From a checkpoint of a small transformer trained on Wikipedia.
Architecture: RMSNorm before each block, rotary positions, no biases in attention or MLP, untied embeddings, normalized queries and keys.
MLP neurons of a small language model. Each row is named by its layer, matrix (gate and up: input weights) and neuron, and shows model dimensions 80-175. Each number is 500 + 50 x the weight over its row's rms, rounded and kept within 0 to 999. Numbers have three digits each. A neuron's up and down rows have the sign that makes its largest values positive.
A block is one neuron, or neurons of one layer that tend to fire together. Before each block is what it responds to, as a language model described it from the Wikipedia text at the highest values.

Responds to: Verb-introducing to/modals. The word that comes right before a bare verb: mostly infinitive "to" (in order to, used to, began to), also modals like can, would, will.
L7.gate99:498443457479476501512431589565491573502521517500462580543486498433557522575537446433437556549484512507487470537484500515504451515466451425490469462531446431494513487444493476493479568513515481505462520566375544446559524452507480484582474353443444448494413487542499562377395573545493568547
L7.up99:557510485411379473456419512546568517504492510463511588508504489484515545562564538467647504508542474410515483463517481451497496555528474427446511412480547408500604423504461513497599526512518473477412413475422506425583510506528516546498437452477535522507483588486491654500414588547453452488

Responds to: Before an upcoming verb. Mainly to, and, or placed right before a verb, as in decided to stay, survive and overcome; also pieces after Hom/Hol, as in Homecoming, Holocaust.
L8.gate15:584496489416510388417534444536497617470530409519425517432510460500529502568475501557466524451463506454540510550530481493555427594466541480460567451430467528444506502516437558542546463531486416456486438503485470430533566452547475469521507613455550508510488524501468487448500557450564410549
L8.up15:486485616435454467571506434560510526388486501614492449505479561472550478545468610510531543543474423470457439462449471547451452526500430513578547527468555451615539487424452376491456468469557489484461509465451514525525510503448469440466531505504416439497509473451464555507433519366557481512
L8.gate104:469470473578450420558446447494446521499452539553498379548532495460522426540480499519545497479522524500443491451556456511457411473507490540404475451553523506470494464512516517547540429541485481560472577364516458443565486504487480581467527629443571469466460500438452519482499466455461500508
L8.up104:533463584551575476586511447493498407429430535513566519488454504403501467486493536522477536511523484409489423437439560461537513570545540477431492433439488551557488532523479469339453484506589580490572479425440503528570473534453471597580493619505508446494450537479407466475446500464426569532
L8.gate262:540491363494515442542409587538587453422425577564430520485515511566504488507515430487504594489473446572439578544538470396477513461504414468439373485529457502501573524473507489518558535512535541578492479490456505511519568487517550501535444406468578496451437524541541490522492448541475518487
L8.up262:482461503446549444575523506406541531422501463550477451456506487477487558537518522540549589406556380504501542491438506452455502483559478432548471390470456492485512592586467516552548404571456463515517482452457434462523488482553509479542545443418587504460421565529487500480488577500478410495
L8.gate353:505448593476530509498521453545554528502440500527576489537419481444377495534498566477413491453482527486511558399537463544453553432559478425496504540485465476543556480458392453417589514450558446525493616543449464484545544499479444459517486494531551566526416447538548575544427527501455510454
L8.up353:601444514538429526493484559510426601416482508535486464456568588490509556481534549528470512478473478586453519479482401490516528492547414454488437462569492557421468449506499548519560536419507598520491524495498539440479405493625481457481522524523469414519496484531439471533484492486480557426

Responds to: End of subject name. Final piece of a person's name or short noun phrase just before its verb or next table cell, e.g. Hans-en, Tyl-er, it, the project.
L8.gate29:526530586585467516582419507519455490484487482456429584578440533505431459492482528577464446445575499500505477546505376450507406472526515494456461494591580485468522475475577507488471549573490496584535458487462484473501538477566483518477494450489585484479565500542589451476666443555494484476
L8.up29:489542492615455460440424582446431513430474512500446520515481582434564533498494506527587447588511525558482492495550509491458453482636534506508470626515491590492585592492556508476433492519419483442594546543556513517401415506527446528431518445489451507506547485506439515512490522590552465454
L8.gate98:552447465555633533548436443505571489424530482493492456491491521479522477519479501490460506419484533566504498476524463452449497565507497544505420514501520472556399546502589537489564475329497479490597548528485525457504440485539396540431541580486499513495470474514470470417567485433464531444
L8.up98:463490488454579496579515458477589493577488452554425481562381549440467500458510512506517457469494491530471553582613444483503542524472549519515445544486586525512557491495473470573530474588474486506489548368549488497484544544441492508405477538452474434577513535553432518557576416509440501626
L8.gate356:517458531530456542406419415496490484442510522483476577518464589476461369585526558441502518538509468544546409559473519536530492572448529515515499509451531477558532481426537530482419462481532492558533435509515408473454406511560438437391502549512459516495548441490584515614473513496483533444
L8.up356:551467487475464535503517467511529482517310504563456510521533583474427488505409549503502441488488505499522319429458500461499472537508564534490535517454547522544503527444403527530537536506511540515490505502522497486439445583398405523486465481530501506402561348542489394563486492569454491520
L8.gate397:526586567496472569437545513567651496619410490565492517500457509499429449511482509498524495408555445494526493536576628487541415478557465515443417487484539480483458426404511501546489522534529478557499409290544589490572488507488425595393481456441509492467527431518479580544517557566601550525
L8.up397:537442461432569570585580482517554486500563414503507502533465488606493511583552481529432519469502467570598481545497503580538433487475604453514490430499568548543512460457571515504465530528445509504466524416499544473605504477499463475503522470507594509468539421481453448520533489533491526486

Responds to: Place-name prefixes, heading breaks. First words of multi-word place names such as San, New, Santa, Los, plus wiki section-heading markers and the line break after headings.
L3.gate42:608531466533430553478454490431543432498457400512541445476513437492431417524491556514498462420493526452402413559557439439529460502447435475411434582469498531576432541485414510481473442482495490498495494474559405526526557477492558586472395389528508469584444525507474492507486554466550580495
L3.up42:588568488453480617537544562503577568378450509425432498487515488613490450441481535537532504518508453510550531517470505499533599452502430393523516555550515484498547465480529538425463408436546551526491474506426515510447529588522477470402427481568541524489537428565450426529491397502571432474
L3.gate61:414490578457530418521552514536519550542481424489481525483465497461602511433450450426462480507580614417469566443501544419471527534435491474475511420354551550535508514488479524454540467414478548605499497469525538499443468454510386520470520517528496587483503551630462442535535513426526439515
L3.up61:424478478412495495442560431467534581467521503480506545562521465547571448435592498454521566504495426468494541440469428545498509426518439458489408469563577455583530612493556632505463493477498557492479493496532551554516502525388425460482484448484476508400502460436508543588503556531535405443
L3.gate135:476439515480566463492513466424474510537492449591585478517528498494546500504465497500536469513531553491556513412514536493480530463556541454544499487461437365509494503484571478464511601471526523365449510522495509492500440436514505519643517506574511454529449595510428442586547502599449440426
L3.up135:453414484500554375562522519427530476395490414555556575462520449509485537567570544563507578537453512561602452439545494438549517477566482416477439469440519475549531544515516462462461477535520597456469531507533508520593507516475495513501425488580472558547381569459451494456599551584402489420
L3.gate149:578557436491467481395528531449531528446402477491620523483474521503509469525493456505450551496498468524519478491506585539522576541567454480443546474443583494518489525530526483497540507498564504509576578431506520456408508524490481442492472505523561457405458574494531481500587541372531418570
L3.up149:520521528563480430505500497458518416428479511570612615485386508502492524434614532639491484492541449444545551610513528527496488559489518508454503526508556435549440479537543466472598426430532535516426577493539525496464470558487517540420514417448522524487426508561458464490514485592443465580
L3.gate179:627463514482475488488443512465517477548427510480494547554476563546597460564472525501499529478532393505574488404564420415471429467478452481555489463454464474470495476506425509483473424474541408420489564557534531546443412498562524540495509537373494536443507484498544550545528475486484496617
L3.up179:530393549507483460506508549477501496493466507423507558524466486497573515518504495557470565499496272461611563545598536451471463412438456459551478412485493416462544487573457539462523494494554466563456542540546559473539416539491467473475487463379483476428522562493525477526472462483543518600
L3.gate188:455569562503585487561503499457455499563503402424563528507437438361565560484551492485608454474419503536491461512405469462539530510425375514425501534438503460427479560502529539465578533475509470471567457492526480503485465423466441561477584474593462479412490502540530492626560429547531517488
L3.up188:515542496456488561586532447485481405512437498482473566499399520478500594460458480539420448565411563588561533497482503562484665510620557482474543506527528489557499538521493472541525497519477549506414521415560532514507556406523453535534531389558422459415533558527526484482546486500472426508
L3.gate280:486606504503474394534491533473514589550512521493410592460544511553417471549469449484535482528417599445390586483457438499520500483536470472454524560488502534511472518489496527416543473517516482441538487592485494546451547576523460542517464548499525585556556493508520546496482431487562490441
L3.up280:498591454477551472524469460483488522535450537503440577510522495574447444504490466500489473522532520530448541494449491447531522463541463494522479597486535459599440573379564484506442501468478456508523542527528488520399543504463515582561559509497458560450528463474385555439473512614581480476
L3.gate289:491488487512488416510449494481471554444420448396528500504522417531485512462537507619448498549521552525499498481422496596499541572545496491493519485533538510528408617493496517471562481492471435497533563597446472552549484485526464503501448457567503556389554509552469463546582572473528486476
L3.up289:427498627435557498406532458402518436498525497472532534444492457529557436498476493627422450436524474523475550391469470435525591596523462642486529476564434503502469443569446542531496492495559515490478529515552431522456520479484444537489433482527495525495525504512550429457603453417588522472
L3.gate312:510592535550505515534445437537469516449498523451360483436491508578527463462510450423468531479543486481471539409482550543483554444448620499523432512415582531497533517467514512503495517519516472490512480424512430524531515448484504563441474529431451533463488515431427504536497396499577405485
L3.up312:469594526467513506428516449467511523463473494496470422518521552558555486490522513501508556462477471570434584481417460506430562449488604532549466490361539494512536543413442457546438462504514488436561519544444446547548574541527420538471536582509529574507534480561510528522463511525556430431
L3.gate321:465541561555504421505487518464523615468552532495435508423491481516419496441480479464452503446583486518462432422463460551562492466544442498492492566453496549516515564544505562458473582459601576504500433479484525611481509495391560494483456494468451507501518527572478411513567493522422397536
L3.up321:496527553547494481490466523511624593449536527460512471450503470557472465495434455485572454458573482508592554488435499514518501503491438629467510492471591422522398472501439548546424512521530547564430442449513508510465472533476581439358504473538547506477424459497569509449621452467556486447
L3.gate343:443480591576580433461364507548502577455518567482536560473420541432548546493500505521555581509415538523532458508459484571518578497560480472465503492401497467449482480521435499500523449434359553449531467569563459402563506517538439552548472403497488517490474488422428481475461495468529511528
L3.up343:462575551448494424519392482520474566484484597417404526547558482489461526479564524551440484592461495501512519532478512492489470491493414554527492579556411446464413543499523555493465481477498514515502490516463555479436542462459409541456412501539420523456494526453549471487474537588441491447
L3.gate359:544490569526468516584479402429531454483528458559427491488526454542551480536496513511596484477453491495511558503502521512497513418485577497449394516536549455447498508474476508475455494555559499495483499460473446519463474504460513490504474378473593495497418494523502492538519498477469536485
L3.up359:513530577402452489550479454505535480475415521468541545512534433488543394580468431493481517556427469549433507431461477550482593436430591495524413436533621499530499571462440464511388547506523372512474501535521543590496508410493478542555471418481521602484458525472489504425485559507545530433
L3.gate418:467441488484505461431443549504549471461463567451392540501488573514457409475585550561531544563612499455500503591435491474540489402480408574445582446433470558509498480481496500533518484458420406533476503564458506448607547548501498586494548572522432560515486491585541576495466503580483467483
L3.up418:514403404523559491373447517498553531542540523499462479514553507630404482569571608542526507448518577494542523474507483438495446481475485490513671501486512527521461559545532474420515474422452521518491498415523485506534457534618460500475471440569509497553559460555519442405525533510487433447
L3.gate432:489524478587464431453448520477499582474526435460512499493484452594541425481525544622440468453605536527556431437363543593497551447483496503435464457448450479551492475417560490514471537406378623563507443460500461451512558572467433643475487500485517483439478521500508549463480560616493486521
L3.up432:417516461521532454521437490507517482545379479452436469462554501491497529516500476584460513421474534572489483432486458470529600592443547621567494492448504482540498529469524538424521477527477474560495585495557502426570482456519555567567558556470422524516445448535523530441614445540511487410
L3.gate464:520396551460397438478492455519448499548446465512519498533490518519519496461563541467355467342589451458532412538438485469505429532533447489557564407542499515591496488473475583484511488385488482534478516483493444498444471370505497447510513503546554466397479608508493512393408546477529541470
L3.up464:488489549452539420441456525515511528520374456499440521500516580616526531442621510522487551449445551454519490492519488478500515534494517501520483515447543535527391529503510545424484499407572555430524531516485463588544498472504416472500508474520417469395627614441445524528586519500597397498
L3.gate492:503489491371513508435549374485526486491516438458540547525526467501513420533546528553524521498464517515469507441459487494494534490464458483522506544494586596462458557457536480526459494510496526517520531380489412532459428516422501534510516455450481450474447577527629530435587487616485543547
L3.up492:559400566502620426473520508525510419450478483488551571521568449492463440472598464496573519516552534520460584528502433609482492530482530475485438400479517495509570587550425581536512548538470513509500518479545457482451543507553543524465543526404545499508488515497484455513422549558466506420

Responds to: First-name final fragment. The last word-piece completing a given name split into pieces, just before the surname, as in Maur|ice, Andre|a, Ern|est, Cristi|an.
L3.gate88:514492540536430543488441487545633402547424417547531567527507485540559499494409434464484495452481428523433505548559536483537439522482505537498443498559471420470515533493490488556528506495528472466466492538427539577471508429460542501525489490468568521506512494459554428417405490498491525458
L3.up88:521507559459515496528489549547497536560574466525541485554499457552544422440516527483581454560468512442514414487490398442460498507446472487574550553593394567526517428536553566557517473535431538466606519541458476576472504446544460479476542521411482616492580556443445517467495412584496535441
L3.gate152:547521483501598505516603583531449519469522489550444510455502493502520526431467464539460476475580514534412483572509483548484598578453414437499482535552609477481570509543452566536490463533498448413466472475475593380476500425504517438443512530435517509462389392472498555461493447499564491495
L3.up152:396541563446514558569428510462520455501437495511471473495591578530537486496558559494518471454442683480455550527463480431537582554437595583504420515523506501486517447479490552404516512591415556448559473408447462487445480416520545486527517513512530462477523522411522489537520508497520557441
L3.gate164:465547506510539426517461455550496447546552472509513553444515473513505590390587510523529481533460603469544452482560484466501601532401543528442531475523505503516530522469557475473519535487430466502502519490517523543393487504444528453507533496447537466488585446397465492430507422525455563597
L3.up164:491518548480484488475517461419496454460507467409496573537458460541599455518526447495459598599545555569491651561524451499496525457437581553486479491497477412621534503522555506484464575546488507516563473517541497530552452501584508519476509416515490528599595464438520389559533516436475521460
L3.gate181:531590551464463435489547520430497435477491509509537461562491440449487365395506507538489490546497593505521477514538493528478393462476569499497417474541546467457513505435573487501480505392501463509570441504450469486477533497528520546532519558500507453441530489399527526382493500520544481471
L3.up181:540597501473503553536539465472474504491527483468550535456544443506560341481515466554568423458532595479628438527525541472449502501591601518498427438533591559447547537444549508491443505469591507456573548552513541490491508408513475535534490527471535446437513439497523504469571501533610498414
L3.gate218:586639543500511555460420452623471414504446517486529494489512417563474526574485506522539505460437526510459473470505466514515491490525458531445480519522541524480555542527446513536533533517532460494535438523434518453473430520514549539634513535540512433374424528549504502484454400438499502418
L3.up218:558577416459476578627549545436505438579519476517486490465548482525462503546473510518547473484536608496500600490526483497512611454500588417485528513444467474494480459451513481506460579472602480443478508439432547573525443454449499467609595413542415462431483575496539489430483487466523498521
L3.gate226:561489560505499407428405473505643461481407422476534398586373539528443514499537526582524460503478524512431564540580421490534564511495446449505523508527569502583557547539481508456485506490467520480516454490441593487561595585499512498529519491581611569369490391505427540503501465412460489508
L3.up226:583458553455598452501500533472600574529529486519457506639455436471443504498533605489513560456404556518503551513462403483495485521415523416475514531481631473519541475479470533421524513459405510423485450421488517509550531550453452527440473407479479485471562517490448546522452425562463522528
L3.gate298:544438437469455417523547461381429466551423521497630532532489435514436417394564581507504487511446501561485544431447426526520392465531494534486410488543486532494447537545533520450526481499420576388491508650447486504458450507515537477578503531443537498518501511463504550527508506561499472502
L3.up298:445523468537493465405529556567590451489519510550432493631453479525591411534468419470513407528483476458454374584566560433459500447518486482496511467488537500520399455481460499512546519530612538509522461535472455510482538458477522496449485592404455499474471558527534533397521434570546577485
L3.gate333:456489608361474466489512437480470503472397407559552581575474434571438472524530417407427505505451493446548471494557492497498542466611539464462495539455544533504525563502552532467488467501523480466506545450447466534468504479489441455541582443499484550408622518439519508513545452525543578498
L3.up333:445558518581470495561465391484548436508436507536523589518444490643432396536502538490509419513502588511437500464506386500482466533539421501450520491442461609550439471520461482448418533498496506473478536445449387535484466504476483483550494534479552497463532500437585555442598517484571533467
L3.gate340:526494559412463520595538413403605477427485454512581536493458460494502463478518494463500529532460528527545585408553505505548487408498464510541504585446537492522496491526600499527459573499489473455417501627505509591549436556524491447495532495467392480516507501531563540539522556494489402579
L3.up340:471514528429521537611510486491625531519467414459606456504544489473566448519447411445487430563455539495518527435532438485492531447444363502495475452442533455567483483473561449406500527537537539528478500592468545546473468523421493469525508552500515501523495458535492563443533534493514528503
L3.gate341:471518535508487553592494417456427620530493506485457430577454431541525386476479518547560494494536591462399428477514525549515507524490499513505410535493440649516497503438561514485483545505385547430535577558497501469415533387576531528477530512490579473461552541519539512466524529510592468508
L3.up341:485473520438436596490491585504518527547538506522552502539374474429522386443391554493522407566557472445509513545594526577493436467464567414496574430554577569480533506496516538631498470486534464522504460547489488526510453467533598461548520513456487481431502611516512564447393430513476477538
L3.gate368:582502509478406441403473557479549565484437525504527418515465476421404454467448560475454540538490523460544585538531411451471530525515549488463478463451487474512559495504533531515480572471449540483433448455550509447555398574458526488527405458499484480447552453471471514456394533476505520486
L3.up368:494520499514512439500448600514521493420566466484566603565397468477469451514457522431466485515469602436527477490463446580472565473463422474438430476433471490497498455511558569436418470515388517531529479433554470406547497472623452470474363493435545543461573481517400534476462421559452507469
L3.gate381:542472509547530483452553445476637610479524534548505583485501526519592609453452519482447544465466484509511524587478513463508568495508575434537486545459497501565581458511562591527488537442423524454520519485477550509467522505604407483498510429419563543490506592464563469438489514472434591436
L3.up381:547487612536442432423522450489576515440509496516590510470478471472480559560406537456499491539481462422466477536593515471446505504515545517501444517397482450499580494467506584539543495529484500521412527463514607506464489538500505531551515472550542489410537498465472488531518476465504629493
L3.gate422:476497491420556491437573547481504567459468560469501456499512544454520539637550469511496589525437560488495546568553451465479520479477601449507502497632576551469535556479552523517479490468544421503519530443489489509597462464520530474434517456407506447468488540497545490439533427607484466584
L3.up422:492584559500495420493388440436450518416601400444441453526543560454519480422590443578546414494523481470502522444488417490519486419516499535565552489511490486545537524495606525451579540590496466439472560592429490633571537449535421508459406572527491563562496510414550440571554538434481427400
L3.gate425:490547531422504480504442551468678541549437396442587568527477557548409462529522465469493615525513456522479487474499568594528483495502567492402433536443484517485443509520523488492533510571516500640479506511508521573512502428504551458537535530511440438509498507555608538535541554476484480486
L3.up425:510565591471497423473517408518499501428475474427572563456457467558430560402469539517450512494486493532441498424460547473501401458551551555436505529545517493538425509490520454632610602473472479491519568559490446436545553414418561598549489507502522497555479512504505475493587544561477429459
L3.gate438:472443488467471498515528515453551418514584447488556471510440526523364416550534409483556504433467567478502514467473529546507549451504508509542444394442518553503480436487535571531474509408482547507428505507515489405473498466611604424487542527483535431427515661517486564478542418626543494482
L3.up438:524459523367471474526515547363526432459490534480610465467434523536499485469450564473542464458499547404496496427524545590494498543595505505501469369540489526520446468524515520492347606442455523460496493550477494541474497503525631471508551514490538560406506588459407513489557534549582541508
L3.gate489:503483478440556515473468518627456457439374596588512491522458391517517443448455536524496500575426540514425512527436551576574514474510452509496471562433584452504522514445442527450438525509505496441471580447581475543558547477447453550584496466403515571483457511529526486528550592502528559468
L3.up489:460446446475542501517554564568468510541472520468508489539583523462548535494514420436499505497521477497464482450448479469542488484432538457465540424443462502523442543505563443442586437497514469508478491525474479480629471425594592497532536448482403487479500490569508586504591512533411484536

Responds to: Name-prefix and conjunction tokens. Opening pieces of multi-part proper names such as St., San, São, Mc, New (York), plus inner name fragments and clause conjunctions like though, but, since.
L7.gate404:456522483461505510482487469497417546430492469422542638500439564536542509445548407451469545452463368528481524517460554472456504492429452481445446422446558582506497603549500523445585424479476491566461605505489499445448490531430536478442486474541486518453545489513574478512543499450536503338
L7.up404:408525450511496485472530551518529497510467452463543517479472443406466509459461500428475515487488487469517466574537490483533504526442490511532471448520598516491528529511557524365539521340461514514500538493428425494413505529559416663455467527523493443517485503592421525523538528443530481546

Responds to: Contractions, negation and adverbs. Word-endings after an apostrophe (ve, t, re), the word not after did/does, adverbs like primarily or accordingly, and Wh-o/Wh-y in song titles or quotes.
L3.gate51:494432546500528457452525479463521567447439475447587416433493540503576438522466525435563626499435442437484403502444511438480458612435507407507573403439547510525566543486494425556427523529561514502512489453380540534450496476476502559597572510478447519483498519427483494560550496423485461526
L3.up51:422459485517542382559542444561535486492483603467538521523460595418613461536565404509499524551426402465462485465433419488507524535447499502573573400509587469503569479518514467473537607478565495594555524530397594507523516454414492498477525503475400520502555529498383502503440551456445506451
L3.gate72:567512471467618486557415399479447523553507489516541554488397518463435516584546457481487599501483464526431520546551519525479482456571547545525566453459556535516471513551441548599487534395583445478540416476517459485455485502563500555517541464518521440495488527514562550468473451490455476514
L3.up72:490575432442569414556599542577499507520503436469378486492472486474488522506441518563524454546501539517584511560498563523554483467500488454481532434540517422527505428509484463431464527561659523574497488501559567493528582515508548469470480548471489462479525433414549504511535493445573537519
L3.gate123:450456618570488418407527492490478507477476449536548649485423535489459446463495526530473489543521532484632406529494530465498567465544630483528600494441498534530515478542480525463501473475527473585524569553553508570423531458497582457490468526524461458445558573567490533450557505546399527568
L3.up123:511519564504435488455464513520484591485572445533515539389511375444522462479414475560485506492423438388498448611550493497525483561539535415502555485514517476522482528500504522513492535532532491533468414485564442530411495512550514490512568560513531520439487536437570447370466442522507470566
L3.gate145:521581476457509529513581367475543470481543366533545490499495598489519471558556494441562531536540587561592546445424496421486526551474416541469482555498425501559458507613534528486471605469461515462497469488481518640509495479509573504473511509414492494510479519464517494498509524520472474536
L3.up145:434380464576496524484513409448606507513510464523470449441523461444554555612414499553442550507481474604504472537494516554501554464520489525546442538499493439514514535492444512502408474572496575490524422499535541446404535555509572470507565576488553473550411444566467511461538480467596412527
L3.gate154:500497513431485549484475519510497465473499493526346519414445457508457505517489519505462486470575521628426520458432514477525489432458417476500506587469487391526499558450503453632483458445459427477534529575391496514485531549561520493591439428475504493502482493506419491464408490406505538488
L3.up154:462544467490480513566556523482531527509544470459495613477492489493556479527509565473497550615577493531453562550454548423464654450473457505531533511425477502499449473494515434457473447486497485495557464501516584526578527535555440510534454565474602506552554558484506501512463479560563418483
L3.gate208:556547520539512478426494535528511445388475503407509435475420488406549512466508458480499536528507469434398509614447553471506538519473511501425440449466557494404536486478445460577505516575530552595497485483523553471505596532439515568516513484408461432514513542519548523433569560518554505492
L3.up208:504478583542504498503496524548496430451496507472496621502538556411480475576570537493525512495546405503485560491528422435492569578565475527346428442487534430504537546445510500501549502503565513548543490607506481513531461547509530508556462526508526477660528438395476497486533565488535489530
L3.gate241:422519453539515430485514458448541527465573446511537581437536486376493483536549500403570574603539641504504492523543506509526497507503568485497462428451566548555526483443468526501560530513432535505524441395452450583469578505560403494558444498474497440469431432493618520453603509407496473486
L3.up241:559548496547493514498402478513487482459597440499492513468502554435478488494507504479572487469540550469476478522555561527474542561541487515389502472411605550606417524423544512550490513544466445484499437437452556575561519475615419484470460514421510433506462511540608418459561474416436504558
L3.gate307:533525512557396513515503539600531390521545510474488550492488599528474501434561480581485489566516475437598502533511462529482475488524472521452574652487563382502442608505522415571596551467501531572571534558546598548450525497472463599539567525571614511568503436465412571433497466483495475481
L3.up307:527437482547441520490484471533431473493621452484490502466526514536516509403551539551487550503512427566589528542445477526492509436512516480557517583474556437501623495458552447485560540460459437526533541510482596484540594472453455538506573495493524514565550432440464507573544453450543444505
L3.gate311:567465612555435493460476480526416537438530512522559468503479553428484454551426460497527522436497547506398531435507470530483493509538531538471605491584475484479585443521461509518588494486491505424508515572570552575462501544577545488603581453435504584486461459535428426450486470437430478499
L3.up311:480510576552406466428477391451495523475536507608521543448531541549525440431435455443534456528513480450453529516480417521494455470527519551595556480586478508432485497523499554552537555484507517404513481586569526474553529599520463524500538479430507557494538346423376432459568510434434546532
L3.gate370:513526510393569514449396426526485548522599461457532538457494642389451525596490494449554502523425569555493509488439460479496446567507576544492517512375459409542447522472502594507487497515476431499462450546431558535541473531498501550578478476480517516566510441475497485475489421496523433473
L3.up370:488593437496493419474481506515585555502413489550494449496528559547473467510536548486565524593589559520435390437538519438524487566392481561491512526542484480535516500429501493470476636486497446519632532376495506462469552412459473439440506530527544467547439562394509518494509410463425526375
L3.gate397:466493450507461422472535500536413491405612543517554517470465424433431555497543538509546631486578530538532455531462512430494493578512528548547580496501540494529550544589504533533466502539480555445541639638508487458526511460457455560555468433436401407446486591514594456475514458470488479492
L3.up397:472513471421453492508523544465603506358454453541548482583453491426449443598491522447496511520557478592581463515553534470523593515432558549507541518545506499523489524527484431469477569575548522523555524525469482458443527534493449470581548417459451563481469494463492564494523472528477380535
L3.gate399:573459482593469518505513536567535495522511528537574564399515607517529491493480402491485465500459543564426483513574433479481590466507530611496479666508500605477473503508440368478552533535504523468512584545498494546523544521483512473454492462524576498515528464626523575550546580519448577495
L3.up399:515482461500495463468473450579426493449599521439452465472418512572536504537436432507524523432411492569428522471563422491520682605498537423536550511506615509573500505399485494529531422500570491535518411512556551443486450512516477465511480541577569536526378417509506420515543519495593581513
L3.gate408:512509510515428526509476593559536540566492468512513394514319448478593492469426562534525462577488526468493451507449472527526475433503482485609492487556481528453441491528502459558478470518453497486447511437518473508486478479505602434589474468523560454480498511567567449426455544635425378530
L3.up408:448444524548478564447546536398545458529501465452435491442581596541522607438440519608534555551470473498477493472422462523487495508622492458537513500442584408491568520423511465516435491514623458512478546497555527474531491573520435512606558501561525463516484480466479537553470500417550549585
L3.gate426:444501600581520421522501487464511441473420532487533481475550468481581433505522540529470496503622512604555539544544525475461406517399503460496535482523435519550461478497522432581542527490531408503508482587424435544469435448421477495519486571582441522454577519557515451576532545474510612451
L3.up426:432554485473449512436570527481581501542539469538555513549603480472465493535521415543435510433486487431524491508439565442428520529504535499597386451499430528539520515442485455547515463475535499542518442444465509398537398513526514451534535450465506405556489383466466538511500464593484446532
L3.gate434:538372453441435556499486438491526489460484469505521514466558539495493506545473449464479553450577431486494556538417461566506504540486443540474506467508551440558465527476518405589443492516521520511501363561438481524431429551524592467546483543524463514527478483466559567545473460389451507517
L3.up434:556446597462505485498554544597556395567528513531626562495594540461567493530496419444536488565534452478522555587473417508475478554469499477495432504491456497425494513511499537618487597530541454503482506472438470461447507417551572524518591517510502442470442516463498483503445524463413554397
L3.gate457:515546492470502433455531546450572508488529594550445527552455546513466509496501547555538499519446496435494526477543404461492492510538358536517433438418433528474534528435483497576492513426539577507577482505507524495458486549394512546439491528453529475366464559473453423499462543538515612413
L3.up457:497514387485575428528511449395536527530528573511432506512479500486409569530584471575536466493470484550440465532519323465512444546582489467516501434477458492476470607453392465622477450453510535513558523544543484483479539532387508528451511548518500478456447503533404368572406511481502575456

Responds to: Paragraph break tokens. Double line breaks ending a paragraph, usually right after a sentence-final period, before a new paragraph, == section heading, table, or list item.
L8.gate66:498504551505453505502584461502490479488440522455449459454594510568507508539542555460447464558582483508433478471517521472494538396467584482478436423542616552544491582427529542538466471493436474532577523437491517520492484518549454546493453488473530477517558507477565569505481415453492578442
L8.up66:529516536442506459507583504549413403491416545529461434477557489613527501547504605520457378502519511515446586452485579481477513540494555439403460466525627558546428585486512494546396461565437477533482466476527517421434412476579489476613508464459466569533429521467450506460473491433482525508
L8.gate145:543474545372525542554574628495536536483437503474505444554434545568518476511506480475472481396430488517457461469477656534484503555474409430459505492522482523507486529517420471546432403566445532497518543459461541475481496494480416441405407473464444505526552523511437519526547485501488510461
L8.up145:519515533406489556553461524552533479570405522529526402450458544496414549532458496493401536479500504537515555549485613499477553501491514506457583499502630539462484592510439458490475469531399399527538497418365586524524471480482540499510459520526503433527524468439473511466638502481444530511
L8.gate297:431532528442450486515433522398460562447440452467533399545530431540459448555486561488601501532488478486400602392437491411460444420580518440531488522530509571536488549569527519548460398475435504469531543478474530482503529455503499534640465502496531558473562525544514572441474423449543559420
L8.up297:492562534385526536494490501474433531460499496514478509476465519476467450536571510446555452532546449490467539483496490397524466512558572526437476510529555533521550470493493535558426430515415511453532450534517528589512573524501473484530491493483561520467489418532448626474535472513503522390
L8.gate411:525534624505538585433524486568465536379464513509491482451524590485475540497509454585482514482436416506390498424525554464542458461436508447456465402470453504483423630472420489486496540556574474578527474473441521456473471506490506577466482529510532556503552507524455577545607540523476562527
L8.up411:541549510465522422388470535483543533454376484434487565432481452495411451424475441437506419522502508601455546555526530470514424547541476504480500494426544415540529425506460509577434487515549459619490460451541523498590498435508486542478436570500568554582552552492428613502563506578529589519

Responds to: Name-completing word pieces. Final word piece that completes a personal name split into pieces, mostly first names before a surname (Elisab-eth, J-orge, Domini-que), sometimes surnames (Tabak-is).
L7.gate410:509472480437498473470483416574483434506351500542543537532388565533449546442542495489503569493468483484465509491545487415516357501608481473446471472536577565556491599474545513515477478479470527576499611449420487437425490473430449498561526444446571495555533537463505581483571506538546506477
L7.up410:492519545415485477522520430541545416531456444583545564493362489536498524523548461467420436513547488489447490547509507486499408440556489515524486493400562587551516524538473450493451376490577448471550577528435540431486508520450442540589508535410495444477506611475565625420501482518535500423